Weights of a small GPT-style language model, trained from scratch on English Wikipedia: 15 layers, 619M tokens.
MLP neurons of a small language model. Each row is named by its layer, matrix (gate and up: input weights) and neuron, and shows model dimensions 0-191. Each number is 500 + 40 x the weight over its row's rms, rounded and kept within 0 to 999. Numbers have three digits each. A neuron's up and down rows have the sign that makes its largest values positive.
After each neuron's rows, "fires on" lists the tokens most often at its 100 highest values on Wikipedia text that the model never trained on.

L4.gate223:491462532472479469463502470514553523476491495500489452488426526465490472550527523487426487463512536528442509482451490603531547511450514487521510521507496513489515528541414539489494519522496495409551513545486477492505456476473513441507440503526455507513527536530524468552493545446626485552511487453527479480426476474451447550444496535513477452564488433535428466477422537465452566479535565482595420543424472412470460461489500533467449444443517532473498543517482613488416527559493481521488506475467477408512517456510504578559454511486529506533465493515479460474499497552526526491
L4.up223:479496552502478529555503418575488458461507498562506504462521547470569521466493490399527432486478515552498533510445503478459442488514487503522461507505504529463489415531568431457471431480565471501504475574530539474525439457511462426519448552517494481515548554518495489502476472528446512507420452581488530511449491548480511578485536620502516431503468586452529484525522514561524511496510505508482467442504512553495466458543465429508482499486483529514520430486482576511545546502553485458523480519467510497502499475585483522533524520509572475542499478548529503645487450557503532561
fires on: "s", "ed", " more", " made", " much"

L9.gate484:462549559467444518453505542472499547459484550468507518516476475435469427510531528474480516546513429537477544517597489522515515561552490472505540499512556458485525566606413610510499535470493535471464495494507512514582513451522513492394483505561518480517551547497588495543569508527488467463484479474526534480489531479558531551456495492502424540496487541450526505521449462483601503450431486533576509506506476441489484415563566442521457482429453501472485496505463490467535429486512466551494494536536475462401498487523505512492509476459506449506503512535533498535427437452519501525
L9.up484:516571570608504470495503453488507510483506491499509563485511503540572587527533520563535523499452591511517522446528393531467477516490548446488500541490536475460444587425503515384567446527490558486518436553482462484542460443445539525535407464521521518420572455540556476536469458497493510476498458537540486504515495456509485494496483468462433459485544592484529529539496522460488465533531504475457578522506488530518455527500440517453475511491476504494484523538446447446513462498508509484476495454515470470462498483454582595455506530494461502480455450565509532470487549486548537499
fires on: "\n", " |", "\""

L6.gate511:474485475440479481492544556554489441546514485500424454516528521505495489519519524544557525476499556517525501537510491575458535527560447424520544583449444508462487547504525558501463387558528426507494487492503491566571566538513519501521491467552476482490539500517544486444542452549562490558545507539534600478505536517529516541485498507484464487601491533490478464582430424462519467463541501524514502507522505552414474479532465471466472491472460541462511500454472494539568460517527542509427513539518527525605518577497517519509498575446435501482521454479499559465460481480591505517
L6.up511:562594499505497538491503538481433477486477544511554531506489444490476477486592468507557498519486569545431476535487455547487533542508589550496525460487579463471554555544468510455580442536495573461478446484473524529555535477573509481476435469516512534482508523540479570540445566502511469496519497459532500515567464434542508497460383603480494474478491488468487498545491475480518492542541513419447508509537412396451549541503496494508509500519446482501512482425486505502516462494430507472508500489490448469508537510516532564442481517477471561554564535512569580503469513519541471503
fires on: ".", " |", "\n", ")."

L3.gate211:398456428523538517482531532488492479483450490478492553493622578504534545568467480576472567466580536478560484530483475472470558478536450523561435460475413524440481488500520488489476433553520392473446563501544459500554494483480578524464577515525492523463565521510556513495448543439510521514463529537507528521515456444446503486553484593511504519532473442440525552515537525463535473543504521543452513504466532534447525444473504488500474477523430442535486461493534545488521494521506506517457510517460514535497461466529471506559517540498562514550550541572448424482498463512520517487
L3.up211:484533543528564438445533485476515487530513494434475529556470541524536507486494476508489482464488570500536460548485489487535436484438506495587501501481494521509528447533485493485491421531494537460511466514463530462467486487495510527518567543464562453532523413436493530533444558449517440455463473510502471523434447542471607416492461499542576599543534497567446569536565525495450539478501504515550509494501443534506523452586483561586444460433498469478509478517441482508577537448481526509545463470528484481478445504540521460458540478554582495497602465516480463537490502481453492523
fires on: " to", "'", "-", "cre", "the", "qu"

L10.gate171:538474523531521443448494537483513480471486539474469489493490604453486521520522514471496569486543531450523486542510473491549505506454497475530449516527462484513453540511461513512482480574486527414455480465495531495520464514457481394453479496483549437527420472515518514473474416503568519470506512441500431507483424532560427484542486415520458506460480581426519565423518484472578511538510543483420521535476509491577488579448507450450517562510417524488474484506504437514473497494419457532508501506559421453511509408481521469483447428435512468542528511443495540476455488456498513493
L10.up171:452479511472487458555517543530494500494493527536492533477523455474576521548516482487545521492429554544463462511524402606456483540464454455483538488490499467437516515514508435492500523534528447477480444424526484474501497556565527507497541480518498486497573498486538449463518534473439499495505483554541516447521561531540563441516502491521404505455521448530530479555510431464414519490481562397493491473494452499463550470522507541517588530471527531486583496490494480457531500377425481530403497499482548560481493508508447451492499509463462594476483500510475486499486394438478513530
fires on: "1", " G", "8", " D"

L2.gate142:493505512483426491491503461591527504543591488567444460485445535483441541504531438520506489539466490475555514426458513522474491485537411468451508530471480490527496462555441457519436511547515457416493441477537442517530508527589582519493461510560502547428483496560451577489514454554526509481590504518489470524561490529530504501465501486456474558555543460513512521447487500502463590527532494491535469496462521523486562496527532519550402542471476514544406519504517452441520503544478560488486476445480512426443599511464473518500456454476491504509478497446462566509533477473488562545
L2.up142:501506532490551509462492437481485468470483498466469538516534416535481525457417528583465491512511578503516562430472530570434468460505529524399556508511500477534413509439573459480497523544485452530475492463502475508505609523509494537468480502497534516490503514486528529474479553538528496519550548516495448496433511467563466461536512533453478551465540463445484499524456440477522521475543441549508482508530473467442440434467565524518465514450517489530458531648506498464517501476455542483514468459500454483552542470549497549510471487532554491494585615531539518480587532515470524459
fires on: "t", "h", "g", "st", "ar", "p"

L10.gate481:534567524522464426504417444556512479473615454531443486498534491528473424442513463484469473516477496546485437504512529509485545462420492471537561487515486503525550479511435496569494446469454523535497490528450457452514488466507444464478484517461461564502542529452527456545437515468480549497584528482452474425487452543465511542516492510477422510482512500464425458487528459450463472489513529523498499527499480469537462498420493465498429407486447441513500562495486520545539557527515441550502489505397469484477416497437492499519488512515548555527482537471466460511514494407537392464
L10.up481:505482455542440503491480448492525446491500491519445449491569468476485419495495469438487542483514416496479463484495485490558465556504533545531538493543455573478507477494460477553437457497479512434535475528521501551552551503485506603499485438489458491431442457523498489485516536552467529519510529527518528521467405537546514517466521651438519489540451562528473531512552484420514508458514533570568447459542517450528534447474533538530479475553482475488514512515494538471522566463487521455463547492450439484458491455422536501491446452458584455553532504447493559525527579514447504503
fires on: "e", "O", " O", "pro", "E"

L4.gate187:467536530491459491514505528463565542515498450412489517440491509546482440522443500520484514458575527466535459526480546565484441453504514552531484460487510502523454547460560410521497500507529491491504580527553441480546462394519488498458511443490528515536557432519482567527568505519527432445445483480448528507526522481418462501550484533506395443581463454473484466485477461480534530424464539539423494461414429549489527497438450518497515458473472467463507500447492502516538453510530492539502470565467547574527488565528553513465562461496562543504515498548502444462511529489467473474
L4.up187:547493510533538519532458530473498464543556454464540464523405508491390458470427483453448479532547553472511509432514512493449510414574498545452542521469384517499486455411548515513458535510547551455468471554513531468488547476547492546497536464457581474555409444496482546494521542495546463451491520533505457535522477471546485463548410477519491562544524484543428513432443516525552496493487519529505457467524480470467467526449517562482486463507547533536479488498491504529482487488533532523571558499509521463483492541507523497424522529510491590454483568560545560432460508491472499471
fires on: "==", "tic", "vers", " Preced", "n", "qu"

L4.gate389:426523449416482451455539511520476470448448497526515464523406565486494526529521493533525550506532542466496482514468470546503490544464530509481473552431498467525496530481490476477449422515545517535529510497496478570592507561530509508544491524527464530495521410538486495576529487546518510547525513475494557490434514478504466516432513541461469457499492525497527426560526497583534482614506490523483424545465395488431538474506550434539508492518383448474570492508525481488472475565518374511516512482439500519458431457537502499469488521476528524549520549506525506530496503485517478408
L4.up389:500518483542493526469563607508529481530465523531538465511490490511542467548490488526582467535578501495461524523488493589484453528525570428548481465503466466497558531480412442463528479503494516493494517526591474502499522516497570513503473463536508471417488528546503475557499478481523513518536444481531516430537447491514497497461458526511455524449480539466514508516453453560519531578540469451548510548441497509487459379468546428555439498516491517457519482472577490459578470498565547526477462488470593513449424590499465549522483510497509495541468615528495511532485491493577474474
fires on: ".", ")."

L8.gate380:442558552595546496519515537519439492495511567494532512568504476439440489589542469520453522554488566472460488486564504567499488562516493535495474496574528485474455518481520483499421457475491544450511469500520579530567503524523537504539493530566520501476593511552534536505514459494491498510487487461528561414520456527560527485514471557460413493515468507547510518545448470521531493485547506526496524465462496470468526499533532457540456486526432412442525564544489548464548430580478509492498545494525495534500460556476544577428522540472501442481519572565556546548516568521555487462
L8.up380:494504521530483472420518600500535470478444512486478519484445514514520515500479519477523507543591518533541480499458498535548523573519589509497439467516547532488448549506485487469469504537515448452455556503540451603484558437503566481498507554515481539496578513520459547512493528459442540526584473473515553516541502532474491576506449557471451524488448558536549609478543467501521508539550526543458481542434431512534528497481495491529430490504474477436457416528564439453480485517479500481449501502474610503516495514473510581473467531472572490548527493558527496465462480461582465483
fires on: " |", ".", ",", "\"", " ==="

L4.gate281:499480517416429493494477478460516513545446428530494531486598568515554504547438520451488566463576469471592502457477567550485470538489495506471482518445513497506590492549501454450463572552569475524456585532474504498509528456504501517542590508483517482579480511503514492478537530503514526567511536479517474400504507470483493563548494475504532547544524453483446562489431570583502525453448535482524518527496473518479528510542491484547431522449501506476413500407464521507468546520536484541466473471445518537479472456512548554570505492497567528541468535580531478533536497494531498478
L4.up281:480544529471487453409427472517487548538450445489524528486486505522467523451434507506517525460523496533522535461489502501442447481562500501452570481486423474424480460503550520382474479447455429445441459504532552577505459429567489507500400440533456501490452497482481518531467545496530482523502526466482449471539520517507488505550570504519469470498436528442421471487426452511501558434451474471473497445516425471541533519542505583462437502549493515535544465511479458467474501474555542541487506507506486467441463449424478490518471458519518467518502575521483525457487478455511458398
fires on: ":", " played", "d", "–", "ed", "ant"

L3.gate106:505521492560517450454521503436535466576587490531457536468512533495516376597559465481471505445554547520459536590470602513529524536472527517470518577498479499539450469471499509473456514554578577461550517553507490547490468467492548449527471472524510555487545485549531585502489514491516501437520538530532541505540493455506494428389496540559490505549565520552466492455512483450453519528522572480481544526463455537493448500483448554549457489461471522484536442532480532502504515453475471503461443508500559467487471530479502576418502497538476547536481494517518478458435450513504467488
L3.up106:556418484498504479504540458424480453467507524512467516551495484502525497462488428498513502529543564491491476480433484461510447508568457471508481483505487453455483494412527472583458554535497571498458469521499504486535554429552544487527493444531509507533539465508482492515487543494523454527496494526526478517478573532452514481500518520501421472446476491562573498480472554474559442502442481469462467509563457471500531590515537460517480442468531513536573498439492527350632519503584482538583449530453568528498557550529550477480477514496465585494500548482498539482535480514509514457
fires on: "==", "qui"

L8.gate224:485468481539465465469534438530482540583455518487546427489560450487570452511434518470419465447470485511488483426397509493508516473500471516561532491460481522492449601576466454514531482510441444495499466551469482506503511499426528451511489473532490451444548575422592542591483485561508524500538414495516562513455542456459515521468519531522540560545544448517490510509463581497504563513490526537490501492479446539477567545532491516512503530509501490507441548461432448537550557475551435480449517474466448431538473512573486487501567497502514524492531525506496495528554452470490495524
L8.up224:514470497514469558444448531546455481531468522461503464539477490477513495513463446432512500481475501486480474518630489512562445523550422449537486502389485512496476553473456508538489483533468512515500518605521525454459488514490520467459484480472514475499512527493550513549458497547502510473520476412431451436480429534523489509564514495501551496496510395482429422489495538543512457498454436440574495488525515444531516580501450495529520458410563496484519481533578591486475478492519509514484447480469546521496476569505525557439510539475569421455470534524489471484509556540439485561
fires on: " was", " as", " the", " been", " ", "s"

L6.gate57:491553496508499526491536421508532475520422488521512425434469511515469513441473571412460427491537562516496434461459436472511546493476489562562536473512475462421515483439546458496560452521476546548489439531461505484515531484515561432499470498530444456519507537515554468567551561515539497519458507435553521554455506534418483502477506460460566544511540475511398516493448492527534504505401602518570435479551458487477476593521566496500483471522521532493491504551452531497495509493514470501438489452452503463463467490415517502482499521472501482535481517570455549465509473501462487447
L6.up57:528448464495467471499478445545493507477441496432393469511518446522530521540539510485470589492516473530547497575486561509457483590500525505523472461468440550501447571507455487505484523451520506487580552492505528451466507449478562512441539558530448559577547499483564534488526484548508519424510537436410468515459475497458521501530465568447537539527487443484483495575488510476531526466545456493485438575478476530496480474516538465523437552502463514471520458503533556542554499449549498541555501542489461483491410459459467468488511515457535531568522537502501478473373455552523510539
fires on: "s", " S"

L9.gate90:473588472484503508456488509428510530501442468522471443494502514476514470472496441522443505508561504504537493495477491520462467433502514533537526415440507518456468583443425414516536484475491461501483482503505510546535489445552554504529524513522466476528556514514541536479494504497550556456534489501518487407513435554449486496564489464469527486568536517448451490485426490497506444571509541428489474452435538481448533537575528496457407543531514526475606458541493524472543480493545534473464526440456547453497481460559565536562510477528430570588555517463480474498462496417531479532
L9.up90:532443465466447469529496540408487532492418511442465527498548505424578532536445536469515539535449529498576470496495520480527422545545464464532486474459586458435440441442474509497510495470466524587492458488421508452503473523472472523510555446517461464462455428466550504462566579545472485453423527460458560564527533506497486438499502470489515490510479546478489490555537550494499505559475498455501506519516513448428431521450526433474496480522475520574502492504535540434509542471464487551490469458426514537473446446507485488483480486477426499490486514467541468535418446450425497483
fires on: " S", "ch", " Sch", "pa"